Weights of a small GPT-style language model, trained from scratch on English Wikipedia.
Size: 11 layers, 7 heads of 64 (1 for keys and values), MLP 1792 ReLU, vocabulary 30200.
Architecture: RMSNorm before each block, rotary positions, no biases in attention or MLP, untied embeddings.
Training: a variant of Adam for these matrices, 686M tokens, 5234 steps.
MLP neurons of a small language model. Each row is named by its layer, matrix (up: input weights; down: output weights) and neuron, and shows model dimensions 64-319. Each number is 500 + 25 x the weight over its row's rms, rounded and kept within 0 to 999. Numbers have three digits each.
After each neuron's rows, "fires on" lists the tokens most often at its 100 highest values on Wikipedia text that the model never trained on; "fires before" lists the tokens most often just after its 100 highest values on Wikipedia text that the model never trained on.

L3.up793:444501502507461488505491511501504516501527522512502551514515476520506506502421524511464524497479503466570513525519490505540507481512527525500537511481497489506498466483482502454544464524524502460528558523504494567503496521521508473506513489509534518492510506488515529499500525510481487541500499486501533468461486507504503495479507466493515520524526502499470493498532523518505435484547491571516488487496483511497468477494534461489467520477513504522454500488512512505483498551486503487494548497507489514521492489532466434525474465473490473491497536518509517507500456540456502498465452523547547512478517504504477495510533497517523486535487495498423523516542499509463516467479474503465511513513505482510513508535473514499471491498474571493550479499545476482549540484510485
L3.down793:521467528526502457452496515480525517493542515467514501546494477495513513468481493477517518495561475446519507468513481479495519484510544459513535527518493501477507515538483540542537501512490519488523466506507484454537526507519502539540536539530494502476537516470483511528515472469501498452491466506505477538539463539451496468459495493491454516451493530518495501445513482511501476502562533542467560549494496487512540484504476508501491511520496529528508529502507510469482512476459515514523491465528463540522469510473499492520525483507452522489488515505505485498511533488511486466445536511519489510503493494532468495460535487522490503549485486511482531452495487475505539501543467520473472477517508513513531454493534525471479480516477502479482524516505496481510499532477505
fires on: "==", "==="
fires before: "\n", "\n\n"

L3.up110:522437482492510486468490495477483513526502514523509533489443482486467554505506487477502544520498466468523490466496486521526521540488494509492461508520501495533542467527501472468490529496550525466523475536489475494491458527510459493520494478498531465453516506562523491499548520505534525517501480493501505508534450537502484480489477502486487538505482518490507528504467556489546466523508516467465466527539518533499500462547460530474465489501501534542488518529506491480480491497534497498535512511473487467483530488510504545491514487503517492502530482496532498492449503548462511497500510503485536511451507486488516477533458484535442508502549495476470494453486545475475485500496516511484488499471505521483455512461467529498534495488491493512499523513455434456482529500469502
L3.down110:503474506520503546493476492476517497476502456513458460524518517520455534538512489497532470487506517528542517485489477489450492467458501492496485552521488528470504500536523500495496470497487499517477482460524511542532533477489500493514531543493508566484498524463492476524512493512506493498501489500531509474469500452392530496506511496495466527515495504480542465481509521498530485500561479517546539467495532542504517509509516487505486492501535496461505475458467502466537511484477520486464478506496504475537498505490513508488474514538478452534487526503501524514472507446492503500502530526516448520500495474487493451462482510500491476480529498478492508502519506523502531460481481485480490473528523493468504470493510517467491477467497523478485501495515532488490479514538506
fires on: ".", "by ", "that "
fires before: "\n\n", "the ", "by ", "\n"

L3.up1541:478470496544479475511498492503509510561506499467484502510486463527491487482530488479522518505479501458485499474491477484479529496508529545502512496509492505470510497489548552499514515554539498460542517547508507504505501536514492503550497510504525493501526516507486495479514504507488513491530482515531503493502477496523525515448506537502470502596583498485508506494535522484507440432506493501518522452493474560492477526512519486484526540464500483509504500511515502513478482504517565475492518515533503493510491494526485480490500514474516494491505443528483541512479489499482485485502494525526507493515500470537490487512508465474513527530504484545493518527498525489470529506448501492472483506485513460484486493505520490507509471498467548534501518466536458534520455503482454
L3.down1541:495503550488527455503491505476465517503510485463480534507465511476530513481478546502443512507484479539512498503445454480543447480497505492545485482486507534489493533507504466490528447482515512500546523512507482496506486492565498491511509474490513473464524518491510487525502489436467469489522489541475527487487499466438500511494461477474494512518529486484491478516511534512482474475515518488497500501521496498482499497454518488495508544523543466528454545496509564475477518459535487464504470463507480490485495505497501504519488474555477499478528523542484464496499499499492502532530502477478478528519522503476468515511548517473451482482446490511509490495479477483521517493558502469484507493460489458488528542503499543440540470530476493480481464504507475535533486535496505
fires on: "|", "==", "| ", "; ", "===", "in "
fires before: "\n", "\n\n", "% ", "±% ", "Votes "

L3.up1751:459497537498504485488526504468526492523507536511447479512491459480522515492508529459517512496529532486507464464478514481552517471490457506477477476519540508496475495431506484499520517523536443463500498513509550520480518489521522511513476520491501521461503489524478501460528469532490507488504478500523515513477470523512508491464521489490494522486494507485462467508521480504505508553522470484506528492532546536480500486467519496506490528508485487498514543483481468492518476503495509532531506544510542541492488537467500523443506501514526507506531490478521500469498514490515461513500489549519486510568492491495470513482444484463498444502450526532551465447459501508517520524499507500490489492433541502448447490501510478510511500498482530521479500479485499490522508485494495
L3.down1751:477490496485478518457466488520496511525502495479493491563514481492481501473525526517539525453492474525472515513474462479493500477465483496515505481502467499513508511528541541511469473513482501467497517546495489503528450509489482539493501468485540526515508491464483448508501481477508512518534524483510508493478546511446466513516481475496464497481477514522501482539488465494530493468488515514530502501447491510515472526472552547490532517476465510515509506488504487507499538520504525497472475486496491483535518505517520515485502452510505546486531511517450508511492566545489498471512527473501479499452519489496516487475497473504477461534492484499495464532446504451500501487498518490482488499498518501522510503533538489479459488483533526516532503512516482530545516498503452
fires on: "|", "\n", ", ", "\n\n"
fires before: "\n", "was "

L3.up36:509500487507479452529474546535482505512464476512541551513468516539476507473455556528535502484510498525530541461507506497463506530524533486488489508522500473485503469464498463484527504486533469489511489496504465483505468533496546513480468493486510519491499512488544504492492526504503537475474516468513509503500477525515505484504488515529523562476478492499472491501484542549535490484452536454516481506533475528553502472563489545527497532488513499496474474511467493510457489513453503488516526491468517506528530483462504501518482496508495550522548469515479492513492501469507526505516536449511503533491500465478502478508458471511476473513540508506493507475545526492485484467437479478516483527514508498521504510435441486496490438505492542532485485467470473489443494473461542
L3.down36:505496524502500501494513551476524452463494477543481503534456507524449516484506512539527481494503559492511478548446479510501508532458519444511530484540482511507528476472500502531541506495525542499504493509502499516508531496498493472495483555477521497521513501511514490478549468566482502500471499541504494540507502442405512523493481454511522522511482491504513488496507536500543500517486570455486500498521495547512508497492475492510493547470541516487460461447498494519514490481481535459503496494510500505476515507472495520539504498495461502479474509526490516490456440458522521513481470529470497519530501424511479486504459507491470492475500527462509495501501491495523484487510508535500501487498484480502456463492486453475486476479481506486539494518467508493505445474455514
fires on: "."
fires before: "\n\n", "\n"

L3.up1681:464527509485518499505504493504459530545510524506525469525492516472523528472487490466482506531522456492502507535480543477541493471509473511496492464544492524525517494549511447495557500546531516494469477542525491496480469505479464491505522525519525506522492482510461509543476458535467530489492495539483491494452478437520528531495495497513474507496497537509436501511516502505495468506527524560490518447487476566510481531554503519477465523481517451546489545495509482500498483500487485477484503504511495474480499540535444480481485532580501518510509504512481518493499491468523522512495460470529486468480504529515469488483525511490503473524518517522492455487524531500498501481514498525488484495497493508488526494444498456494455495517509534534496427486485490537500501510529497
L3.down1681:470500499503510483511481492517476517472490511481515504535514537520574540440479473481506524513509471462483494499494489532522519518540546492481510468468479500484459506558561504491463422482497489465480510533500547504473491523537487511487496500551503518467529500491481468524469455468493464517480447521483514527531518537469483506471552476493492508478524468552469493472484537506493487494504524513490513522484462525482448500492500508453521539504447477510536503502492479498496504490482524472501473466479519518496483534498439497487473527498512506444500498459498510490500525535493498505478531469523466478497535514555495467482485487485485481508495502497491483510502487490483500481523484532488514519517522529461518518549546462468513512506474468523509495484485511491475506525506509
fires on: "==", "===", "0 ", "1 "
fires before: "\n\n", "\n", "Roch"

L3.up1087:481530545503480489522498474501470525560486491544491503513468440514506524468535510481469472507517509477483485467479486507512516499482522505468485504505537479480540463516511514462487518489546455474548481547538505508505534495510516530504517509465491484510530528491504504529457535505464504475489473498487484514497461509510555500455466491504461529483511499469524530526484502493538522517496514467478495474504521542518461517436459475508478488510550446466504522505492499532520500530526538518537534484537502502520480455488551504522463498510499505502509461542495503420489487490523527560496515476486460504456471441537486496555488527465508455496486473498465479499515509485529508496503483541494491425468541486485496510485472477491474467511482502502504476494509468509481506518483518
L3.down1087:492541522489506484484470509483492502471502547471456481472469459527488467447518525510500469513478499515510494495490533474499473513482514495476478486518479540491495470554511537527488449478511493521497476496504530492502494516490518510555466519477465486553463489480493455447531484513470521487494481468476499455496515487435509532486524461515533532527525510497501514477486532502522493511487515456519494520495460472499531517524501471513476513490478567510508463491493517506524484544516509492517487488475448503496516483502550510539502532479457485510482475463576487511525507468450519497504525566521488579516552495512514506527532475525485523474524496457526487496506490466504508484518495528487517495554511494437456480467500488507454479492453491460499495521538540477487526476532517
fires on: ".", "after ", "before ", "when ", "until ", "Before "
fires before: "\n\n", "the "

L3.up1180:492472476477467487518460499509472496548447446510453489488494508510508476515511518523523515489520470535477489466556491489536510522471499527448514502483482492485508486485503504506483535517496474492505514472498525488490475519490492487500466527510524491497490497491516505445484516540561462479488476488500515509509486509507496504493516527503460440463508468558491501462475542507527513547491506497475487514521434532520494523512491514462510537442525503510526510501480461521519504511510509517501525533470526451473498457529538517520496487518517496500497507468502460503490543510503494484526530525508497498486480513498495468460463507467485513502535484504550494459474518523529504513478536487470516492513451516535523506426522459495497501557465512473501483495488504458469524489507524
L3.down1180:479534526511482503441480526481493473503473511523482482523514485492535511498499552524475463493510546505514494490495483504487480502491533479497491515464493480466512431518537519494477470502525481490504498500510515514527534431476511492539477478535493528508490532466505460498532534487484509485482447535470512496468473514493500538462500507493518556490516488481490530528471469521503476516502480472534490491501463551495495506491524477522515512478515536522529492481476471535540507498483540523496493486498493501496474499501517506554521504495490452515493449470541511471556489468474541484475477516524512518492492476468508484519510509525519466489507499503544509543494509522503511519468483516479503527523465464491522459477536491524474452473473506472497489511531499503481542497498532
fires on: "6", "7", "5", "9", "4"
fires before: ", ", "the "

L3.up991:498480477528461515484614495503498518474513466459464494540472469439507469494502498518522487530503480466523511507492481532501509486512492489488497467518526491500534529524494465487489493507486509510518503542486507491522522515501491495493483496454491472539505516512520523467505503495497487513472502492518529495524475472496496482505462463533484524497525509501513501521514543522470484497506411508491490493495539530471455493499485504473499516483536513560507518491536505524474521538441516469469491489515470516514468494571454502513492512522495523495524487494504498492507479493463512506483547548499537517458534493465486486516527517494490480476496475526495510541465469563494447452489465541501465535437499500496514520472522512513484477448501527508528483490531480470470500524516496
L3.down991:535527506511533497508532494511538498510486525462493485555507475518507527485485504488477504447524484532497508507520470508483488513520497513514506477529503493492499517561472505571507536518454524478499515562491507423564519489515478471475504520469535488539566487486496499519466500470512486434483507549473497506476501503504493502512518481486452517518492491547491502505490504520575493490467475481496516478535536513502506468496474492541529469505510478504546514498526429533471505482510539530456466445503463518525493490502500480506515486483462495524475562515503509486473519564514539512505475520476484516514505519563544506512484506472476501491483536473483521486519483488486508502529515498489526526484551504495525513530474498529497525486492452489509469522505494526542499576517499
fires on: "===", "over ", "==", "between ", "around "
fires before: "\n", "\n\n", "the "

L8.up529:472473456496482517511541461487491489536511507529509513540456498458491497438477558506551513494513542489458531480533485513502526497473448506488508479505508462467508480490473517466511517470468504498506502509475546539489517483509479497498485467469546447542509506495476509474497518499489516439505514493513497500513515532496502453503499447546514512507443501472448488475475511498508473484528533513497557489474504524473482503490438494483456517515505453523487510475524538469478462539489499489576554515506522477476518516512463499490498499506508504519492464509490504505520517490476523476479472470510500543478531496523474535463490507484491470495529535484504449500498564485447466501519505511512453480495490492494526524505469490475513466511473485510514504509538465507473561484487480
L8.down529:513535485512517483510491498472510489518522517487493494520471496514458467480506519511482496504488507504477480515491498536487506502527494464510518519487484460466507505506503498509512501480499493512491490545479507493508530504520502517486491513476537460506493508496491506498513509480503500485494489502501490513477508509272512527478490507460511533500472523507492495501510478516504488518508474489497520503493494508469509508506494488521465506537504474504513509484496508480475502494477487523504487499448499493514511528484493493472536514478503506509488476515499537508495522537499510471468489517505499476490508493511505526522480481501538507543506535488495483538503541524462529529476469485500499480527499435489493506479509513488476503512496448501522521521522506547535498506454467
fires on: ".", "\""
fires before: "\n\n", "\n"

L7.up1363:437522501486470546499518467468533491485478532458497536500534541537575516477511517508501516491510503517506494497480474491521523533499526495510468542501521494517538496498533521460509487486528452433481504514505579503502508520476489527526529479513508544521542495459525487494485482493548535477521482477494519547502476494512525513498508515513501528483513554455529544468520509473511487488520496521470496465536471502483462512521537504522472538487501508480531529479474473502482476466493483516489493521479526526501542508491505493514497505514516515492487518476505503547519498462490485487490500505521548515468471505523455457518494475465465496515482536519496471504514537486478498485481530526509488502472505490503530496506503470495501507487483489517492503490518486469496498472469484
L7.down1363:461507460482526472510519495504511505473533463505515524504497478496448531497520505483462532502470476495507485470465497493494518502487504487522540502461480538518491449493547501541533485553532473508487485496502485515506497498504478510527501509469470496521486549487501503480489456499500490510522483492545505456501488522443525551490508465501467480484482506460531489488525520517476497487551485505495541513528491498455494475467492548496520516494538514532500543511498519497524486498481522537498538511466469469490518488524504484481438477519518476478532458511545485483506461523496510496514515519530557527501472492479500476518513439519491517517474508509541469487504488512480521504476497515429546467488562491461486586562490540508493502523497492538495501520485448517512513499484477
fires on: "|", "| ", ", ", "was "
fires before: "\n", " "